config.yaml
n_head: 3
n_kv_head: 3
head_dim: 64
d_mlp: 384
norm_place: "pre"
qk_norm: true
extras: ["capped logits"]
init_std_qkv: 0.0176
lr: 0.00261
weight_decay: 0.036
lr_head: 0.0174
warmup_steps: 281
final_lr_fraction: 0.0
batch_tokens: 65536
MLP neurons of a small language model. Each row is named by its layer, matrix (gate and up: input weights) and neuron, and shows model dimensions 48-111. Each number is 200 + 40 x the weight over its row's rms, rounded and kept within 0 to 999. A neuron's up and down rows have the sign that makes its largest values positive.
Before each neuron's rows, "fires after" lists the tokens most often just before its 100 highest values on Wikipedia text that the model never trained on.

fires after: "5", "3", "4", " l", "8"
L8.gate342,217,258,173,177,256,208,160,243,212,210,279,143,285,211,155,181,180,281,183,282,216,179,178,216,259,180,272,229,176,219,214,231,152,199,216,226,184,163,163,175,255,193,162,144,169,158,239,180,204,229,196,186,194,206,286,193,153,221,237,252,243,147,242,214
L8.up342,192,226,134,187,196,177,199,158,233,240,301,269,191,200,223,212,178,228,205,203,194,240,182,189,119,201,238,207,181,190,211,256,152,223,270,245,176,161,198,125,113,197,135,221,151,261,208,190,162,257,264,176,200,254,212,206,200,177,210,161,205,188,203,213

fires after: " ", "1"
L10.gate221,281,253,246,245,142,232,156,163,234,142,180,164,234,181,211,191,214,230,198,182,164,207,184,198,111,240,191,224,207,176,180,268,200,216,191,188,206,213,155,198,267,187,236,116,139,218,262,277,172,183,164,197,212,117,170,222,170,234,294,192,206,216,263,193
L10.up221,196,216,181,253,144,102,201,164,261,186,195,250,183,221,163,154,199,219,214,156,119,229,259,193,222,181,168,210,168,226,184,241,217,148,209,207,235,140,201,277,189,160,207,152,240,205,172,239,192,228,246,277,211,137,199,174,219,186,221,172,157,183,137,136

fires after: " St", " st", "st", " F", "oun"
L2.gate350,187,262,213,208,216,199,176,171,198,298,230,188,178,203,197,175,274,158,192,247,266,275,161,222,147,179,190,198,127,180,187,240,117,169,136,203,157,251,169,180,218,204,184,154,139,182,217,258,147,179,172,219,171,266,195,236,245,229,151,163,200,201,248,195
L2.up350,210,240,160,180,157,184,245,264,214,197,195,251,194,133,168,142,180,223,191,225,225,265,235,276,114,247,221,175,119,171,152,258,129,173,234,191,230,243,214,155,233,237,163,128,244,264,201,216,239,225,203,247,223,241,151,198,189,201,210,176,161,225,217,226

fires after: " st", " t", " St", " w", " N"
L6.gate1,158,233,198,232,244,203,199,312,243,186,211,221,181,197,211,163,180,208,248,153,248,198,207,234,159,225,265,190,256,238,195,198,168,193,175,292,168,191,209,216,260,223,161,154,158,240,203,257,168,173,190,188,169,192,203,251,152,216,217,206,213,190,200,252
L6.up1,220,221,181,144,190,191,184,243,208,205,261,233,233,182,199,143,185,182,145,165,235,217,158,199,145,306,245,197,248,211,164,180,221,129,221,214,220,201,136,157,273,225,190,155,144,218,228,177,154,225,221,189,201,167,213,198,235,168,210,209,197,229,131,275

fires after: "0", " D", " A", " R", " W", " L"
L8.gate176,172,257,218,208,233,150,211,188,191,194,207,203,232,218,208,200,200,276,257,195,141,222,219,208,305,206,140,213,274,224,132,241,216,246,302,196,199,210,215,168,227,224,227,140,250,176,261,182,155,199,214,191,237,149,216,248,169,185,222,178,222,211,195,129
L8.up176,222,209,267,198,213,112,266,212,208,210,192,145,204,231,223,205,161,218,211,236,203,247,97,180,175,208,221,225,252,257,201,191,233,196,230,232,268,170,215,176,190,285,210,198,225,238,249,208,184,212,264,246,188,190,185,190,225,230,198,204,218,246,213,235

fires after: "'", " st", "ro", "st", " T", " St"
L2.gate251,210,231,254,282,206,121,267,277,217,262,207,225,145,206,166,220,235,227,186,187,258,182,217,231,230,228,158,143,191,275,211,218,196,192,237,231,162,219,164,237,208,264,182,212,241,167,196,242,184,231,181,183,215,135,181,163,204,237,222,280,253,159,157,229
L2.up251,223,144,131,190,195,252,192,196,133,232,191,164,195,197,306,196,236,192,160,174,187,191,160,196,187,186,221,192,188,186,140,178,213,157,217,193,209,218,263,235,225,150,235,167,104,161,133,193,145,216,169,194,184,237,213,246,208,163,267,279,166,178,206,216

fires after: " P", " p", " D", "p", " N", " O"
L2.gate101,162,203,215,226,230,139,213,152,176,252,286,166,204,245,175,247,227,183,183,186,194,229,149,207,241,257,230,198,101,216,204,259,160,158,196,211,194,157,163,184,191,200,197,252,187,202,135,211,166,201,213,183,156,173,183,185,155,158,214,254,287,227,207,212
L2.up101,271,173,210,174,241,165,226,146,164,186,210,165,177,228,168,161,207,206,210,134,272,145,209,147,168,150,138,206,210,204,179,237,162,152,159,206,98,108,186,236,226,147,245,242,162,185,145,257,214,174,136,195,173,184,170,268,249,207,160,158,157,226,184,261

fires after: " L", " D", " l", " d", "l"
L6.gate223,196,195,188,245,223,213,162,148,236,236,213,206,207,201,165,243,227,297,255,238,276,167,237,193,254,196,175,155,228,228,166,224,169,207,225,236,135,201,209,174,162,171,178,240,257,180,213,164,198,247,167,168,199,109,255,154,157,207,226,232,215,171,158,241
L6.up223,194,171,158,298,106,241,190,235,161,269,202,142,220,232,138,247,153,294,210,212,306,217,226,180,168,240,179,164,219,171,171,272,148,183,211,223,140,171,193,181,151,200,177,226,204,166,246,195,201,308,191,249,175,180,200,217,170,191,181,174,279,164,230,228

fires after: " the", "2", ".", " his", " h"
L5.gate355,134,194,225,164,203,173,206,223,210,183,176,195,213,168,247,244,163,209,225,201,237,312,200,115,251,216,136,239,248,163,214,172,208,262,160,202,287,245,147,249,166,104,199,258,230,148,231,165,184,122,117,224,180,196,246,197,167,255,141,234,186,248,219,165
L5.up355,136,221,112,201,187,159,219,202,197,222,218,189,210,163,240,258,197,167,274,162,220,245,157,156,210,165,207,121,260,267,169,101,281,184,141,243,227,208,252,200,165,156,130,208,157,107,161,166,259,209,191,169,225,185,182,177,161,155,166,250,187,231,205,211

fires after: "-", "–", " O", "f", "it", "ac"
L5.gate186,208,196,188,187,193,263,194,225,190,231,213,182,198,180,273,234,246,181,206,192,221,144,223,217,183,173,136,242,180,204,168,125,213,210,212,184,254,242,236,182,162,226,249,173,199,217,217,184,229,172,255,166,259,105,175,142,266,210,237,212,204,158,211,176
L5.up186,229,134,232,181,209,193,137,154,184,254,211,181,189,232,144,253,183,137,166,216,187,229,108,143,219,257,262,153,181,189,207,199,221,221,167,212,194,146,287,248,206,187,261,206,221,239,211,204,296,109,236,135,220,181,151,177,197,268,202,203,202,217,238,218

fires after: " b", "B", " B", " l"
L2.gate102,210,194,266,162,247,126,201,194,127,124,246,184,195,233,197,222,205,267,252,183,206,238,262,197,211,224,193,161,187,268,240,179,220,285,164,173,195,239,170,224,212,210,150,188,163,164,292,133,181,241,167,155,196,260,243,201,199,263,268,180,227,226,136,171
L2.up102,229,313,153,224,185,153,257,203,178,215,269,208,170,184,277,211,195,175,261,242,211,241,171,189,174,175,104,189,243,238,221,219,101,234,180,180,159,259,183,207,214,221,121,197,245,205,266,217,179,202,214,198,204,222,249,195,188,269,161,198,239,157,259,239

fires after: "0"
L5.gate293,184,173,244,197,245,173,197,187,177,187,193,233,177,170,246,92,254,259,233,164,196,207,185,199,206,225,141,191,104,279,204,156,192,236,187,214,198,178,210,209,201,273,134,187,160,195,247,209,149,275,310,199,206,221,177,201,115,230,213,240,238,242,214,264
L5.up293,211,166,238,221,208,208,207,139,230,185,259,163,267,220,192,210,182,310,176,240,113,166,227,200,272,208,179,204,239,234,243,239,204,231,246,196,200,268,218,238,160,180,318,208,222,195,179,181,253,210,166,197,176,163,160,183,228,319,181,161,155,225,222,145

fires after: " Gr", " J", " E", " Ro", " B"
L2.gate214,149,238,244,186,156,165,257,249,238,236,227,239,204,251,307,252,221,273,219,282,179,227,223,270,200,203,183,205,190,223,149,221,209,213,193,177,178,280,197,201,183,210,107,250,192,177,268,214,159,217,201,257,226,179,209,167,201,255,225,206,276,243,232,180
L2.up214,214,179,270,197,153,217,231,175,157,154,177,238,186,171,211,236,196,218,191,215,175,158,179,232,246,152,263,295,245,299,226,160,209,216,195,210,233,247,114,301,206,162,176,200,165,165,154,192,220,243,198,243,239,173,180,111,264,200,212,207,232,206,238,149

fires after: " S", "S", " V", " Ch", " -"
L2.gate336,232,147,232,106,201,159,219,240,221,221,257,176,185,180,207,140,202,206,198,167,196,228,286,250,185,124,141,120,181,165,123,237,152,265,169,171,251,190,244,155,210,281,175,99,233,272,178,220,152,231,231,208,238,152,272,177,171,180,198,114,212,123,213,106
L2.up336,197,171,217,130,192,195,290,249,236,141,223,231,178,162,199,168,195,172,239,209,232,228,270,256,184,178,235,162,204,219,168,226,217,189,198,188,158,243,240,153,163,234,156,211,249,186,252,266,193,175,227,186,215,240,214,179,213,229,142,146,129,172,199,186

fires after: " ", "ro", " his"
L5.gate138,120,158,163,139,277,160,181,168,274,145,159,235,250,221,225,215,228,213,178,167,242,226,242,179,182,232,150,246,133,164,245,177,263,259,158,151,138,229,248,257,181,190,170,266,200,136,235,189,216,246,210,250,150,176,181,223,250,224,233,143,222,205,180,264
L5.up138,194,188,202,156,274,157,156,150,266,196,117,258,141,242,215,280,187,225,258,139,257,200,257,197,185,201,156,167,202,190,234,175,198,264,174,223,251,133,191,201,243,143,227,188,180,157,183,198,133,227,287,203,222,127,185,172,195,225,149,205,219,185,204,157

fires after: " |", "==", " "
L4.gate74,126,212,221,189,218,178,143,262,238,180,163,181,164,156,182,222,219,207,210,202,227,216,235,203,237,114,210,190,178,141,274,193,165,208,131,221,206,218,116,191,259,165,144,157,167,186,243,270,171,197,185,271,211,230,240,163,207,215,286,163,194,184,180,186
L4.up74,152,249,143,269,184,235,203,209,265,165,162,302,173,150,201,203,174,167,241,226,152,212,226,274,174,107,207,182,251,247,225,165,169,268,189,223,216,254,261,229,209,211,172,184,211,215,271,195,204,149,238,219,263,190,203,164,196,158,275,198,154,179,211,251

fires after: "\n", " in", " on"
L8.gate185,177,237,173,193,184,210,179,201,145,248,224,176,303,210,175,225,183,242,219,164,188,294,162,127,203,158,97,163,185,229,130,184,178,127,182,227,148,206,223,248,259,222,209,207,194,210,266,211,113,173,166,220,236,208,195,223,195,259,225,247,189,259,243,251
L8.up185,171,263,204,214,202,136,182,261,184,262,197,195,293,159,230,204,147,164,219,132,142,134,236,164,144,244,236,196,228,200,216,161,180,133,202,219,177,219,255,245,288,171,211,169,168,177,158,159,178,173,161,189,175,141,120,192,163,124,226,185,158,243,263,235

fires after: " ", " ("
L10.gate99,195,159,150,191,159,204,188,195,202,171,213,259,257,140,279,229,140,193,141,178,150,243,263,148,184,221,116,232,150,218,243,206,207,201,192,141,216,241,147,239,132,176,138,159,217,227,193,183,219,195,284,203,194,164,238,98,197,181,192,194,193,208,172,290
L10.up99,169,216,207,169,192,188,206,161,253,229,208,224,128,161,167,161,169,160,194,124,275,219,143,161,204,225,193,229,185,293,223,279,242,249,136,173,170,194,208,244,182,260,181,172,165,191,203,147,193,177,126,260,135,222,208,160,183,254,164,206,230,178,172,223

fires after: " b", " L", " l", " al", " tem", "l"
L2.gate137,172,264,254,170,207,195,189,211,221,187,233,227,198,234,201,306,244,213,264,272,225,164,208,187,218,188,120,198,256,269,278,241,149,258,203,185,144,211,194,155,87,200,168,266,218,165,236,176,194,238,173,224,217,197,212,141,129,243,180,188,332,245,218,183
L2.up137,250,205,212,195,181,128,114,198,211,237,149,181,141,198,185,216,220,282,206,216,213,261,227,198,236,180,124,201,213,273,201,122,255,179,175,148,170,120,196,166,220,179,172,240,233,203,191,234,179,169,182,219,214,147,167,203,179,194,220,192,209,253,226,220

fires after: " c", " C", "C", " v", " re"
L2.gate23,218,140,245,117,242,178,230,286,175,263,206,202,247,266,197,195,163,155,254,181,206,181,157,154,183,119,265,221,182,234,138,214,179,267,166,143,229,236,184,238,241,213,213,131,199,251,200,190,204,199,194,213,224,256,238,262,195,236,236,206,206,202,239,213
L2.up23,227,276,249,141,205,181,243,278,236,186,225,245,181,155,199,296,182,203,195,253,248,187,229,196,99,208,203,181,250,171,265,214,186,191,147,227,248,203,159,186,194,213,174,249,173,228,223,207,174,229,261,188,203,206,189,177,245,213,181,211,210,209,234,183

fires after: "In", " In", " in", " pro", " am"
L8.gate227,232,206,233,222,256,186,216,179,120,156,178,131,225,195,154,144,225,210,205,220,229,212,138,255,303,138,231,257,150,208,252,254,192,236,227,216,190,165,205,210,219,229,239,177,177,229,203,148,176,174,157,141,198,260,197,166,225,257,248,127,250,206,188,216
L8.up227,125,178,240,174,232,189,216,161,173,194,145,229,198,249,228,140,208,205,275,173,167,205,157,186,220,138,229,189,221,198,242,178,192,234,162,181,142,218,212,245,101,160,152,265,158,199,206,198,156,145,212,188,210,193,204,171,130,54,206,226,182,254,262,180

fires after: " c", " C", "row", " sc", " r"
L2.gate94,294,223,331,160,236,116,255,250,246,199,253,270,207,131,175,230,170,174,263,169,174,137,170,203,189,211,227,231,194,200,140,199,200,222,196,196,203,220,214,186,239,271,155,131,181,263,190,226,210,243,210,147,198,142,165,148,180,205,162,119,223,150,219,217
L2.up94,240,247,189,189,167,151,260,198,177,178,266,270,249,148,203,195,170,107,223,196,169,159,198,172,222,235,266,173,233,263,192,188,180,252,225,217,224,228,222,186,258,304,188,234,214,169,178,191,187,170,201,201,185,194,174,197,253,214,145,202,177,177,236,239

fires after: " ", " the"
L6.gate266,162,176,176,181,217,169,98,231,169,206,167,191,212,149,257,233,206,214,142,168,236,204,152,193,177,216,190,164,263,224,213,177,219,232,148,190,233,234,153,264,227,188,205,133,179,172,218,194,223,179,232,175,178,305,259,175,172,239,184,193,195,179,234,136
L6.up266,224,164,168,143,201,220,149,169,210,170,141,258,160,233,246,165,218,199,89,163,181,229,119,123,167,193,252,130,237,195,199,174,216,251,194,167,290,187,201,179,188,207,217,130,205,178,165,177,210,193,223,253,267,265,226,212,155,225,125,196,198,137,176,201

fires after: "==", " his", " her", " Early", "i", "ack"
L4.gate175,175,122,189,140,268,158,141,258,177,192,151,133,245,173,212,237,185,252,261,222,216,235,170,189,254,197,142,236,205,239,234,196,188,197,263,181,219,197,167,249,206,157,140,226,221,251,239,205,208,180,201,253,193,279,278,184,230,251,181,291,237,246,210,176
L4.up175,179,159,153,205,188,195,226,200,231,169,184,290,134,143,219,200,213,189,115,185,224,159,223,181,142,146,261,265,234,145,135,259,213,269,113,187,275,252,167,230,201,141,184,185,174,191,219,184,177,231,255,159,268,231,186,142,136,222,159,160,153,164,207,237

fires after: "9", "0", " Ex"
L5.gate69,200,217,216,152,171,209,212,178,169,140,201,194,202,269,135,168,223,188,178,213,183,136,188,174,196,187,186,199,202,254,283,207,208,232,146,189,169,175,183,239,197,248,233,167,90,198,227,166,231,237,228,234,117,196,205,253,199,145,231,178,234,262,167,204
L5.up69,220,158,229,169,271,189,216,179,213,242,201,208,267,218,146,197,254,248,179,200,180,201,208,160,292,185,147,219,254,218,190,147,250,199,143,187,241,212,217,226,182,199,207,199,251,179,313,224,180,260,171,222,132,316,209,279,190,231,210,251,249,263,216,198

fires after: "-", "–", "/", " \"", "(", " self"
L5.gate42,218,212,172,231,209,243,171,225,113,276,285,182,145,206,181,150,216,221,246,147,168,197,165,191,208,192,132,188,185,179,267,186,196,214,170,208,156,220,211,188,268,281,160,166,155,221,254,81,177,158,222,163,203,278,214,245,195,157,183,200,293,185,211,203
L5.up42,222,211,157,117,192,223,247,184,186,261,214,219,137,204,263,174,187,202,170,175,152,219,143,167,245,230,184,227,159,261,237,161,252,161,121,207,169,210,184,268,244,264,167,236,231,246,265,130,259,150,223,194,256,252,144,202,229,125,184,148,204,211,279,201

fires after: "at", "ro", "S", " Miss", "ou", "ipp"
L5.gate269,141,159,250,155,173,199,214,196,210,114,151,202,253,201,162,181,216,217,250,208,244,255,210,239,278,185,130,203,161,176,277,199,226,216,187,139,258,214,159,158,215,163,276,265,150,208,206,311,197,152,181,209,136,308,190,191,222,240,248,164,203,231,261,103
L5.up269,214,265,206,157,195,227,136,169,223,228,197,250,219,233,168,198,218,178,268,231,268,216,140,161,219,126,145,153,202,230,216,235,162,313,192,219,180,200,258,202,216,220,242,221,165,164,252,223,183,155,195,166,179,231,173,297,178,290,273,147,223,189,187,144

fires after: " in", " of", " New", "7", "5", "8"
L4.gate117,141,224,170,227,295,137,155,253,191,133,185,204,208,221,208,181,203,187,237,197,260,204,232,169,220,163,229,186,178,205,224,222,199,213,164,217,232,203,91,189,238,169,239,220,245,174,254,117,173,101,148,188,127,234,231,189,160,201,151,206,214,216,232,194
L4.up117,164,189,227,218,244,166,188,224,217,146,154,227,193,164,257,230,161,234,273,240,158,200,243,195,197,202,271,188,189,221,212,94,162,154,140,187,213,225,152,154,222,164,234,228,174,225,264,151,222,232,189,165,196,243,197,244,219,217,136,223,178,214,205,128

fires after: " L", " F", " B", " R", " D", " M"
L8.gate34,224,259,216,134,205,209,237,252,193,269,151,115,301,198,210,232,148,258,160,237,232,231,271,172,266,178,193,221,180,124,156,214,228,207,237,216,189,151,172,224,257,153,158,223,226,220,218,227,224,224,142,254,151,229,182,221,188,165,185,205,212,113,200,184
L8.up34,244,199,232,239,205,145,231,185,207,245,152,201,252,215,238,225,154,226,195,241,203,295,227,157,156,296,129,163,243,166,171,185,253,123,237,186,227,178,190,201,243,121,227,210,134,169,291,152,219,127,199,248,176,154,179,177,291,204,211,179,212,189,132,218

fires after: " ", " (", "p", "1"
L6.gate316,224,235,185,176,239,170,192,192,154,208,190,110,171,203,152,174,255,210,240,224,227,149,205,202,191,175,139,203,193,267,252,218,152,224,164,194,187,224,223,215,218,286,127,248,88,163,216,215,175,191,241,180,185,220,176,219,233,233,197,114,210,146,187,264
L6.up316,185,104,204,251,142,221,180,158,267,254,191,157,136,226,95,182,171,164,251,180,160,174,247,195,203,194,206,165,217,147,200,251,123,261,156,248,215,153,327,235,246,261,243,184,154,199,178,216,172,228,193,250,203,219,146,174,184,148,95,172,239,214,261,220

fires after: " S", "S", " I", " N", ".", " F"
L8.gate140,221,201,203,187,200,164,168,290,194,173,183,192,243,105,167,209,209,265,188,148,204,217,213,181,203,166,211,248,238,127,212,201,204,183,196,239,273,147,242,187,199,169,167,212,197,327,242,182,198,281,233,207,240,163,283,204,179,263,152,180,252,132,179,232
L8.up140,153,236,196,156,180,111,203,227,223,161,136,119,275,143,212,191,159,226,174,185,214,207,267,229,172,170,119,215,204,117,128,107,112,174,198,181,240,198,272,195,208,165,203,164,243,239,268,166,219,245,181,209,229,219,180,180,196,241,238,216,145,106,204,189

fires after: "  ", "5", "3", "4", "ax", " n"
L2.gate59,220,237,193,264,258,226,175,314,207,243,209,209,208,197,218,158,187,219,220,191,220,206,112,249,189,194,175,186,200,124,162,177,221,261,141,210,153,225,212,235,243,207,231,243,201,194,172,258,204,258,220,145,241,198,117,196,210,183,234,200,216,198,271,221
L2.up59,205,278,179,246,214,247,245,158,182,226,223,244,159,178,199,211,189,183,136,225,115,175,222,215,208,192,156,192,176,195,158,231,227,163,191,189,150,236,145,172,132,201,155,290,129,152,236,165,172,230,152,143,187,193,246,168,178,213,150,252,180,230,180,246

fires after: " b", "B", " B", "-", "==", " M"
L4.gate292,181,168,276,153,228,133,175,227,213,144,182,164,172,206,209,169,203,207,234,157,222,217,281,186,179,166,199,175,181,293,238,267,244,289,169,259,241,198,155,240,207,233,180,232,219,217,280,240,193,192,102,235,198,207,260,220,224,245,204,183,160,318,187,217
L4.up292,231,188,235,217,145,206,252,213,135,220,257,201,207,260,274,205,206,257,93,215,217,212,225,211,154,208,236,197,278,249,192,186,215,156,148,163,227,204,154,230,188,186,179,119,211,188,151,189,218,223,182,283,131,192,135,288,192,134,214,243,182,260,181,260

fires after: " |", "\n", "|"
L5.gate305,203,206,154,200,187,181,213,232,176,258,213,202,267,269,203,223,192,149,307,204,146,268,242,166,235,161,226,242,188,166,163,118,159,84,207,184,241,162,261,196,190,220,182,186,169,187,245,206,185,229,208,211,213,254,198,275,209,229,231,146,156,237,276,209
L5.up305,129,170,141,204,235,182,157,166,192,264,179,182,194,229,263,137,281,175,213,208,238,194,184,192,193,163,243,100,205,157,298,178,192,143,81,217,220,270,170,169,200,231,265,189,179,123,191,200,183,238,182,195,124,223,188,183,205,247,182,262,263,205,259,161

fires after: "9", "8", "0"
L8.gate313,139,211,238,180,161,174,186,197,180,234,209,172,229,190,219,69,191,175,187,230,200,253,267,226,225,195,159,170,142,225,234,279,175,291,219,186,191,135,281,263,188,253,196,187,207,227,233,209,195,307,183,259,165,204,218,155,176,222,173,181,233,234,207,170
L8.up313,202,147,205,244,209,253,180,176,160,241,250,178,258,197,247,226,215,135,186,158,257,216,213,150,281,180,249,208,178,165,260,266,284,197,129,157,217,202,192,248,213,158,193,194,192,243,188,223,137,147,190,260,97,261,102,166,263,227,267,198,203,201,296,269

fires after: "2", "0", " the"
L8.gate186,169,154,170,180,150,258,120,183,185,175,147,191,163,196,157,177,166,199,201,218,171,140,232,177,110,201,226,147,157,162,224,226,120,183,234,186,245,217,152,171,187,126,167,192,171,101,211,209,240,202,243,231,206,196,209,149,171,231,219,190,174,199,161,175
L8.up186,144,189,230,201,146,204,210,126,195,140,206,210,183,288,211,156,150,182,189,203,232,163,245,193,159,145,183,182,217,204,217,169,205,223,146,178,203,218,183,209,194,197,132,199,292,151,273,142,200,191,190,167,201,229,212,209,152,204,138,165,149,222,284,140

fires after: ",", " South", " of", " in", " York"
L10.gate45,213,212,206,238,281,183,179,278,317,228,202,227,233,233,189,180,197,181,194,181,163,240,227,202,171,169,138,251,204,172,183,174,235,183,142,287,192,211,233,158,243,171,193,211,202,208,281,154,211,144,276,176,214,205,191,183,153,253,182,149,162,155,262,107
L10.up45,127,265,262,184,164,199,113,236,249,168,177,148,202,233,238,102,201,238,199,102,290,207,250,236,198,172,174,190,200,225,241,200,142,218,208,177,235,212,227,121,222,152,175,225,261,240,170,137,243,182,256,208,121,184,219,192,237,235,152,145,252,177,128,191

fires after: "l", " B", "ch", "b", " L", " med"
L2.gate14,238,192,215,255,188,180,192,276,238,183,242,213,152,181,190,215,217,211,209,174,245,292,178,241,169,254,199,206,211,257,260,152,213,243,213,187,200,188,191,206,155,175,253,191,253,305,206,217,155,202,228,273,213,193,306,140,208,210,218,194,298,211,238,248
L2.up14,237,161,199,214,186,156,160,234,133,170,96,225,119,151,203,161,274,249,170,253,247,157,176,180,240,268,158,114,135,157,130,214,196,186,242,203,173,195,208,243,171,214,216,159,208,190,203,199,182,136,152,267,153,127,219,204,187,177,252,170,185,176,214,233

fires after: "0", ",", ".", ":", "ition"
L5.gate233,221,209,218,205,188,230,170,149,170,131,246,192,181,171,188,166,197,251,207,168,234,205,217,172,259,130,148,255,146,181,228,232,137,238,281,225,181,190,199,203,211,222,157,108,140,195,199,258,195,236,184,202,214,275,159,222,163,169,293,196,265,257,155,207
L5.up233,228,148,285,235,155,220,188,182,163,203,194,178,143,99,245,235,153,138,147,142,251,196,197,233,221,169,162,215,177,223,215,232,197,135,161,242,172,246,158,158,261,162,174,241,275,243,167,189,166,194,149,276,162,266,247,264,226,195,193,192,220,197,195,167

fires after: " D", " P", " d", "iam"
L2.gate266,165,183,354,271,221,129,163,166,194,209,236,202,206,197,211,236,211,197,179,242,217,153,218,194,228,152,169,285,183,131,224,235,211,211,160,211,152,146,194,196,152,257,157,309,158,202,259,170,121,227,205,202,139,217,196,203,182,219,171,181,207,263,212,180
L2.up266,192,196,222,232,203,219,140,201,181,173,235,216,199,208,268,266,179,176,183,167,257,184,141,189,165,224,160,203,277,200,230,207,223,160,179,203,84,186,217,198,232,202,189,240,154,185,175,150,138,154,224,232,145,216,194,240,176,191,179,202,238,292,143,217

fires after: " the", " The", "The"
L6.gate18,191,203,220,189,200,226,172,222,187,155,182,137,201,167,178,136,154,296,235,198,211,243,216,206,200,139,227,229,229,215,256,192,124,274,192,188,192,134,232,282,205,202,130,174,185,251,165,188,208,232,236,231,184,211,222,221,200,270,217,207,225,176,186,220
L6.up18,219,190,282,156,238,192,173,143,173,170,170,195,184,177,276,70,172,219,206,166,271,268,222,202,248,201,217,237,196,208,140,189,163,198,162,172,202,117,145,259,183,187,187,215,208,182,172,206,214,231,145,246,254,207,219,161,142,248,200,146,180,203,227,196

fires after: " St", "arg", " F", " T", "T", "uck"
L2.gate131,179,205,251,234,206,201,172,167,214,207,146,178,213,183,245,126,226,249,200,227,161,164,173,211,240,233,237,203,186,198,124,145,135,202,208,241,152,217,187,219,204,218,252,190,153,211,110,151,203,214,162,199,224,146,209,265,171,186,194,210,238,201,149,135
L2.up131,192,204,136,275,178,273,227,238,222,213,216,239,232,243,199,188,240,188,214,118,129,268,189,181,114,281,197,185,240,187,138,188,155,220,208,138,251,163,173,219,196,141,253,81,175,176,207,191,253,249,162,244,235,180,200,211,173,198,162,279,167,139,195,149

fires after: "9", "0", " well", " such"
L4.gate115,172,151,226,201,256,250,226,190,225,129,178,143,240,153,152,155,213,334,219,227,196,223,189,180,222,142,202,254,253,169,240,207,247,281,191,168,232,150,115,247,232,243,191,234,211,250,230,190,134,216,163,184,158,203,202,147,202,242,174,211,239,192,216,224
L4.up115,258,164,229,181,213,154,218,240,248,190,267,169,165,211,181,216,220,190,202,172,121,195,236,207,186,266,222,192,162,181,231,216,218,242,152,140,127,268,168,231,210,214,183,225,227,152,246,221,194,193,164,188,162,201,276,297,271,179,234,175,266,207,288,245

fires after: "1", " ", "3", "4", ".", "2"
L6.gate241,257,205,178,162,241,184,202,233,228,198,206,189,199,135,145,172,197,275,191,165,142,322,187,155,204,226,137,209,178,198,208,200,238,204,216,177,184,148,259,137,208,214,170,171,232,195,225,216,204,231,247,282,235,196,213,155,138,197,245,216,186,192,226,190
L6.up241,154,197,234,233,162,161,165,264,219,262,242,152,179,227,187,93,244,200,220,191,158,223,234,226,256,190,246,175,191,204,164,221,153,194,195,213,245,182,181,193,169,210,180,201,189,237,162,213,214,196,142,188,159,187,183,154,233,218,157,230,207,179,264,149

fires after: ".", "Ar", " I", "0"
L6.gate117,240,132,183,215,210,238,139,183,180,165,279,131,156,222,234,182,256,257,209,302,205,192,188,210,163,188,183,224,148,216,184,227,192,168,238,191,152,190,155,154,183,195,185,214,243,228,259,209,208,289,210,171,218,243,157,160,159,238,215,242,228,225,213,206
L6.up117,254,143,209,169,168,223,180,235,256,161,199,155,178,220,179,211,187,199,214,177,256,259,196,226,191,196,271,218,281,206,218,130,211,261,220,156,256,208,182,194,219,232,162,240,183,265,177,186,184,253,227,196,144,198,170,207,254,135,179,236,132,187,156,162